config.yaml
d_model: 192
norm_place: "pre"
norm_eps: 1e-05
rope_base: 1660.0
attn_scale: 0.177
MLP neurons of a small language model. Each row is named by its layer, matrix (up: input weights; down: output weights) and neuron, and shows model dimensions 16-79. Each number is 128 + 32 x the weight over its row's rms, rounded and kept within 0 to 255.
After each neuron's rows, "fires after" lists the tokens most often just before its 100 highest values on Wikipedia text that the model never trained on.

L4.up217 [153 111 169 144 101 133 148 119 175 118  83 186 115 160  77 113 109 163 123 101 150  96  86  69 156 128 134 127 122 139 247 110 160 152 133  72 118 143 144  69 126 174 123  93 106 120 137 103  99 119 153 135 132 117 111 110 150 145 105 113 137 127 134 128]
L4.down217 [143 140 146 176 163 166  87 132  69 114 181  92 133 104  79 162 143 183 127 143 129 164 146 136 173  91 160 111 174 125  88 170 108  95 167 162 130 125 145 100 130  99 155 127  96 114 121 137 141  88 197 107 129 119  78 156 112  90 136 126 144  37 136 174]
fires after: " the", " The", " Bre", "L", " O", "The"

L4.up92 [158 113 122 107 164  59 129  90 144 123 136  77 129  99 115 141 147 192 122 127 112 147 164 169 138 119  99 145  93 135 128  86 122 107 137 133 132 154 136 216 134 177 111 136 137 125 110 154 169 112 156 130  89  91  57  49 135 114 118 162 130 184 140 102]
L4.down92 [149 136 141 123 201 133 174  70 129 150 158 128 180 155 122 117  93 116 184 119  95 140 166 107  85  99  98 101  84 125 143 145  73 118 142 160 136 111 110 166 142 142  75  77  54 103 173 109 139 110 109 106 166  70 104 155 139 141 120  68 121 165  92 124]
fires after: ".", ",", "°", " A"

L5.up157 [133 158 170 171 118 159 174 140 117  79 176  97 107  87 103 133  67 111  79 122 114  72 144 101 106 159 133 234 142 134 115 101 166  98 137 128 126 189 111 107 163  84 100 161 207  69  69 126  98  94 132 102 150 124 140 120  97 123 157 217 152 117 148 208]
L5.down157 [121 113  98 144 185 177 151 153 170 134  92 104 106 148 120 115 127 117 108  89 144 167 148 142 163 132 136 111 108 111 189  71 117 145 166 150 121 146 142 137 161 188 102 183  87 160  98 107 112 154 155 103 102 136  95 111 126  77 139 125  88  98 163 164]
fires after: "s", "1", "es", "en", " D"

L6.up114 [132 106 171 111 123 114 153 171 146 116 127  86 138 120 143 131 126 117 113 142 164 141 168 160 108 125 143 116 155 130  52 153 176 121 176 183 103 129 137 113 129 141 119 103  97 111 217 125 128 104 114 184 152 145  90 141 170 177 160 147 130 112 104  67]
L6.down114 [101 102  99 161 153 175 132  95 183 161 155 123 128  87 136 127  68 164 160 108 147 127 117 162 111 112 156 171  95 109 162 138 139 153 184 104  89 140  98 156 121 103  93 105  95 106 149 107 133 130  90 114 177 145  73 173 135 127 130  91 119 134 115  58]
fires after: ".", "-", " place", "|", "+"

L6.up89 [ 97 119 156  92 136 142 186 145 133  85 180 104 133  93  84 122 105  91 141 147 143 124 112 176 182 134 172  74  87 136 153 154  95 198 131  96 100 135 101 104  88 151 142 176 167  91  86 146 123 137 105 158 135 145 132 122 124 113 130 177 111  88 128 145]
L6.down89 [133 158 132 108 155 120 140 110 153 124 148 120 139 156 119  93 112 143  88 123 130 112 131 115 157  86 100 122 171  99 145 173 119 107 140 166 110 117 102 116 137 116  72  76 105 105 106 106 107 140 158  53 105 188 115  96 120 117 123 141  98 151 169 138]
fires after: " U", "N", "-", " Syria", " Al"

L4.up699 [ 92 119 116 165 107 172 157 110  86  32 205 218 135 121 108 131 117 164 203 102 114 136 129 147 111 125 207 144 127 133 112 108 111  79  73 151 136 125  64  98 149 123 138 103 147 112 163 103  96  71 105 153  98  90 107 125 122 173 176 163 137  95 145 145]
L4.down699 [185 155 103 166 130 156 141  44  69 131 138 161  98 116  92 117 114 138 119 214 127 184 126 147 111 120 133 138 131  87 140 133 123 136 144 147  97 130 118  85 107  97 139 126  98  96 132 117 150 141 135 172  86 146 110 138 176  51 121 116 143 151 199 154]
fires after: "2", " D", " M", " R", " F", "P"

L4.up278 [131 130 124 151 105 115 161  39  99 132 126 133 118 156  94 121 135 137 104 170 144 155 191 101 157 120 123 138 123  96 136  97 114 103  84 129 138 158  90 137  71 117 125 111 165 109 135 148 164 142 120 140 173  93 128 130 117  91 184 181  94 165 116 119]
L4.down278 [194 132 122  57 153 145 125 127 142 138  83 149 185  88 172 104 147 129 168 104 120 103 130 146 169 150 179 105 155 122  64 145 127  75 120 139 132 109 138 105 135 129  99 145  86 173  90  98 114 152 152 146  89 112 148 109  74 167 104  96 173 152  76 148]
fires after: " F", " W", "F", " D", " C"

L6.up568 [ 74 149 179 115 138 189  96 114 145 105 122  95 136  45 108 136  96 171 137  73 166 182 145 146 106 127 108 137 135 101 138 183  93 104 137 146  99 134  99  82 142 138 163 163  67 112 142 119 141 130 138  65 142 152  94 113 178 128 118  79 119 139 134 104]
L6.down568 [ 86 170 199 173 113 143  90  75 154 104 110 132 134 195 129  82 168 112 144 117 145 170 143 118 108  99  99 122 134 142  89 134  85 119 150 170 113 119  90  91 142 174 108 150 125 127 102 115 112 131 181 108 103 169 144  87 171  94  96  78 165 147 157 113]
fires after: " ", "(", " (", " |"

L5.up21 [138 124 144 133 201 113 141 123 125 169 142  44 131 145 127 108 155 137 105 121 120  82 120 117  74 141 167 120 170 113 138  95 140 142 134 146 132  97 180 107 125 139  86 118 211 100 180 128 182 142  52  49 137 152 108 140  93 160 183 114 124 160 141 179]
L5.down21 [145 133 154 145 115 113 104 110 152  92 108 135  65 179  91 170 125 109 126 104  75 100 120 141 108 189  90 148 212 122 114 166 150 114 160 120 163 145 117  82 184 124 179 110 186 122  70 129 134 109 112 149 134 114 104 118 162 137 153 203 225 148 116 109]
fires after: "s", " S", " Re", " Mon", "n"

L5.up226 [136 192 130 101  89  91 143 180 141 191 110 152 109 145 123  87 125 146 116 141  90 130 139  50 148 178  91 151 143 162 166 152 124 150 125 115 100 119 129 128 139 163 166  82  99  69 152 163 102  74 123 157 161  72  70 116 182 202  97 143 153 137 125 111]
L5.down226 [142  90 156 117 111 201 108 164 100  81 168  98  85 127 160  84 105 151 135 125 150 105 121 201 171 149 125  77 110 122 153 113 149 177  80 128  90 151 124 136 169  96 119 139 107  97  94 138  69  94 144 150 106 106 216  96 157 130 128 114  99  77 182 120]
fires after: " the", " at", " The", "S", " ex"

L9.up299 [169 164  87  73 146 151  97 162 122  58 194 102 165  81 154 149 126 122 141 144 168 141 130 122  80  87 107  67 163 129 100 134  79  65 159 142 126 106 101 135 106 190 201 113 146 134 107 188  93 134 149 122 163 129 155 112 138 112 121 134 148 118 159 105]
L9.down299 [160 107 121 189 165 160 157 143 103 156 142  84 141 119 136  49 164 174  98 163 133 136 144 106 106  86 112 152 135 145 105 130 136 127 131 164 156 160 157 152 141 106 116 156  93 113 136 122 108 150 105 120 126 125 138 143 109 115 122 184 165 128 145 132]
fires after: " ", " on", " in", " On"

L9.up618 [160 149 122 153 160 146 100  99  97 102 128 116 126 109 123 110 124 125 159 131 147 109 150 111  91  89 103  54 115 190  76 172 158 114  99 156 116  95 165 106 144 147 119 172 178 132 102 100 172 170  54  92 110 113  94 112 114 192 128 150 101 179 193 109]
L9.down618 [158 151 148 113  81 118 144 107 176 117 106 106 146 136 126 166 117 172  78  65  78 111 168 179 133 129 128 132 115 119 183 171 132 154 127 136 134 157 161 132  92  71 126 142 116  68 106 105  92 122 154 121 121 148 159 188  49  57 123 142  97 138 119 134]
fires after: " ", "===", " (", "==", "0"

L4.up398 [ 94 123 159 157 149  89 145 132 151 190  77 163  68  42 134 107  59 164  93 183 122 157 158 174 153 133  88  97 124 135 161 160 144 118 110 103 161 160 172 166 177 142  83  68 181 132  24 107  80 150 143 154 120  64 138 125 110 108 128 137 143  91 136 167]
L4.down398 [113 125 138 157 147  67 193 156 131 126 134  85 138 134  99 123 114  99 184 141 133 112 178 162 143 169 158  99 112 116 121 134  63 122 136 140  82 131  54 166  85 190  86 130 155 116 130 115 131 133 143 173  98 166 157  83 109 121  72 121 144 219 116 174]
fires after: " the", " In", "In", " in", "S"

L9.up567 [153 125 126  77 128 127 132 122 149 135 196 129 168  79 172 131 148 145 168  97  96 104 173 137 131 133 127  39 152 113 134 110 133 114  87 141 106 130 142 165 166  91 141 130 191 161 121 113 107 130 120 100 139 110 134 108 160 109 140 165 179 140 102 144]
L9.down567 [171 159  92 130  92 103 168 170  93 117 205 135 174 173 152 120 145 171  73  86  93 146 111 157  60 131 183 132 106 112 153 155 134 129  79 123 189 165 148 104 100 114  79 137 116 152 100 128 145 173 144 141 159 134 120 110 128  72 130 132  59 133 149 111]
fires after: " |", ".", " Al"

L3.up49 [175  97 152 154 102  58 140 163  77  85  87  94  83 126 127  82 128 130 118 121  72 120 118  93 151  78  86  76 116 118 118 137 167 174 127 160 137 135 202 151 170 105  81 202 105 120 130 137 161 126 141 116 111  98 137 100 111 135 139 117 149 128  61 110]
L3.down49 [115 117 110  99 146 111  96 158  90 124  70 110  86  81 121 125 131 144  96 145 151 105  79  85 144 110 134  91 171 155 124 138 115 158 112 145 182 154 176 112 123 182 128 141  85 156 103  57 148 133  87 139 129 124 127 145 151 120 117 127 126 155 116 148]
fires after: " de", " De", "-", " f", " Le"

L6.up396 [103 145 160 203 149 127 108 172 164 111 164 101 119 117 137  98  46 149 137  93 107 148  71 153 138  85  75 143 138  97  89  82 156 121 106 182 156 123 181 119  97 137 120  95 110 121 124 141 159 113  96 132 162  95 111  88  72 126 169 161 133 134 186 131]
L6.down396 [156 181 111 133 128  81 105  78 171 110 158 118 137 139 114 197 125 125 129 112 109 110 164 144 184 170 132 100 113  91 156 119 149 166 172 113 129  51 122 148  75 178 147 160 154 145 107  89 144 153 116 101  72 137 114 131  62 102  88  66 192 160  76 177]
fires after: " U", "s", " located", " years", " area"

L3.up601 [164 152 130 123 112  75 149 135  59 143  81 182 109 131 147  66 142 106 118 114 101 123 168 142 127  58  93 181 128 134 150 117 148 148 165 181 118 134  82  89 132  74 102 138 164 191 146 115 135 188 147 128 145 141 133 166 130 121 132 156 125 153 128 102]
L3.down601 [138 197  92 127 112  76 148 195 100 155 109  91 107 108  93 160  96 121 147 145  39 107 135 183 103  90  94 155 111  98 137  97 176 144 147 123 153 160 117 144 164 163 112 112 160 171 102 105 111 141 143 134 169 178 168 162 183  91 148 128 126 138 110 175]
fires after: "\n", "s", " listing"

L4.up582 [147 103 142 167 169 157 155 210  99 123 158  73 116 188 171 113 158 167 111 126 153 151  66 129 116 165 155 112 148  82 110 103 102 104 111 157  86 150 177 170  71 140 122 122 123 112 182 193 131 159  94 121 152  89 164 185 104 171  62 124 124 177 165  85]
L4.down582 [107 194 136 168 148 103 149 181 103 110 143  62 215 133 132 125 147 171 155 170 135  91 167 103  93 116 123 100 156  85 194 136 141 114 107 137 101 140 165 159  94 120 171 119 161 126 132 111  89 127 106 118 127  81 146 109  94 146 154 132  36 172 139  90]
fires after: " ", "==", "-"

L5.up613 [223  97 173  93 132 133 169 115 155 183 111  92 133 118 201 173 113 146 120 107  97 165  70 105 149 115 160 161  76 126 148  97 103 127 109  67 130 134 141 148 149 120  97 152 142 123 130 127 122  87 134  93 162 112 156 142  95 133 137 171 139 133 117 140]
L5.down613 [142 116 135 165 134  46 134 187 123 147  81 191 128 128 127  47 104  98 138 106 175 130 116 134 123 119 128  97 137  75 133 133 217 124 155  92 134 131 159 193 136 183 128 144 110 146 100 120 107 125 127 128 190 142  97 119 143 107  96 140  99 101 148 129]
fires after: "\n", "There", " Da", " There", "'", "°"

L5.up622 [124 179 148 172 110 121 164 172 158  96 163 108 164  90 111  93 148  78 138 137 104 134 139 118 138 112 183 122 142 120 161 100 108 180 141  61 133  85 134 117 150 131 141 166 232 132 116 134 191 118  71 151 133 166 116 129 144  88 136 188 155 148 100 160]
L5.down622 [116  97 125 109 182  63 122  97 132 139  84 132 149  96 148  49 119 126 165  85 140  96 108 119 126  76 157 185 117 156 192 106 135  93 128  86 161  98 114 110 142 111  86 134 101 133  92 110  97 178 158 149 171 187 121 109 113 130  82 179 152 128 193 151]
fires after: "s", " such", "ten", " Clade", " well"

L5.up87 [151 129  75  85 117 154 120 150 142 145 171 115 129  92 145 127 156 131 130 128 175 138 149  95 158  85 125 159  80 112 156  89 174 127 199 160 180 123 135  96 146 149 156 162 121  67 109 181 113 107 123 114  79 111 165 172 146 130 119 155 130 125 150 113]
L5.down87 [152 183  84 133 142 182 127  60 118 143 142 128 117 100 115 127 138 119 103 121 164 131 152 120 101  80 131 185 164 127 145  82 146 151 170 158 146 126 110 127 176 185 108 137  78 102 131 174 112 145 137 160  78 164 147 223 143 158 161 180 153  95 147  91]
fires after: "-", "\n", "==", "===", " ("

L6.up27 [102  89  98 117 108 118 147 139 138 121 110  85  97 133 179 144  81 149 115 183  69 135 173 121 122 136  50 119 106 118 181 159 147 142  69 164 119  66 205 119 175 155  72 142  77 150 162  44 147  83 118 145 116  78 125 165 147  87 101  78 114 106 124  57]
L6.down27 [152 143  61 111 105 121 126 113 173 102 170  94 149 139 205 116 143 147 164 146 117 123 156 128 104 147 104 110 107 155 141 120  65 119  50  84  94 131  84  80 109 102 121 110 125 145 159 111 152 110 122 172 105 113 124 147 106 139  82  99 172 142  93 121]
fires after: " In", " in", " =", " under", "\n"

L4.up356 [116 104 138 160 123 165 145 113 102 150 160 155 126 178 167 103 116 189 176 148 121  54 126 105 111 110 133 183 132 201  95 156 108 139 138 108 122 122  79  88 150 137 178  72 195 118  49 106 114 105 125  72 169 161 132  88 113 128 199 132 123 110 127 110]
L4.down356 [134 101 134 113 131 119 123 197 173 200 161 139  74 114  96 122 111 143 123 163 108 185 106 166 172 112 147  98 176 130  97 116  92 121 126 133  63 127 163 134 121  94 163 127 193 163  58 124 168 142 153 125  80  81 127 156  88 142 119 145 117 164 174 121]
fires after: " ", "C", "B", "P"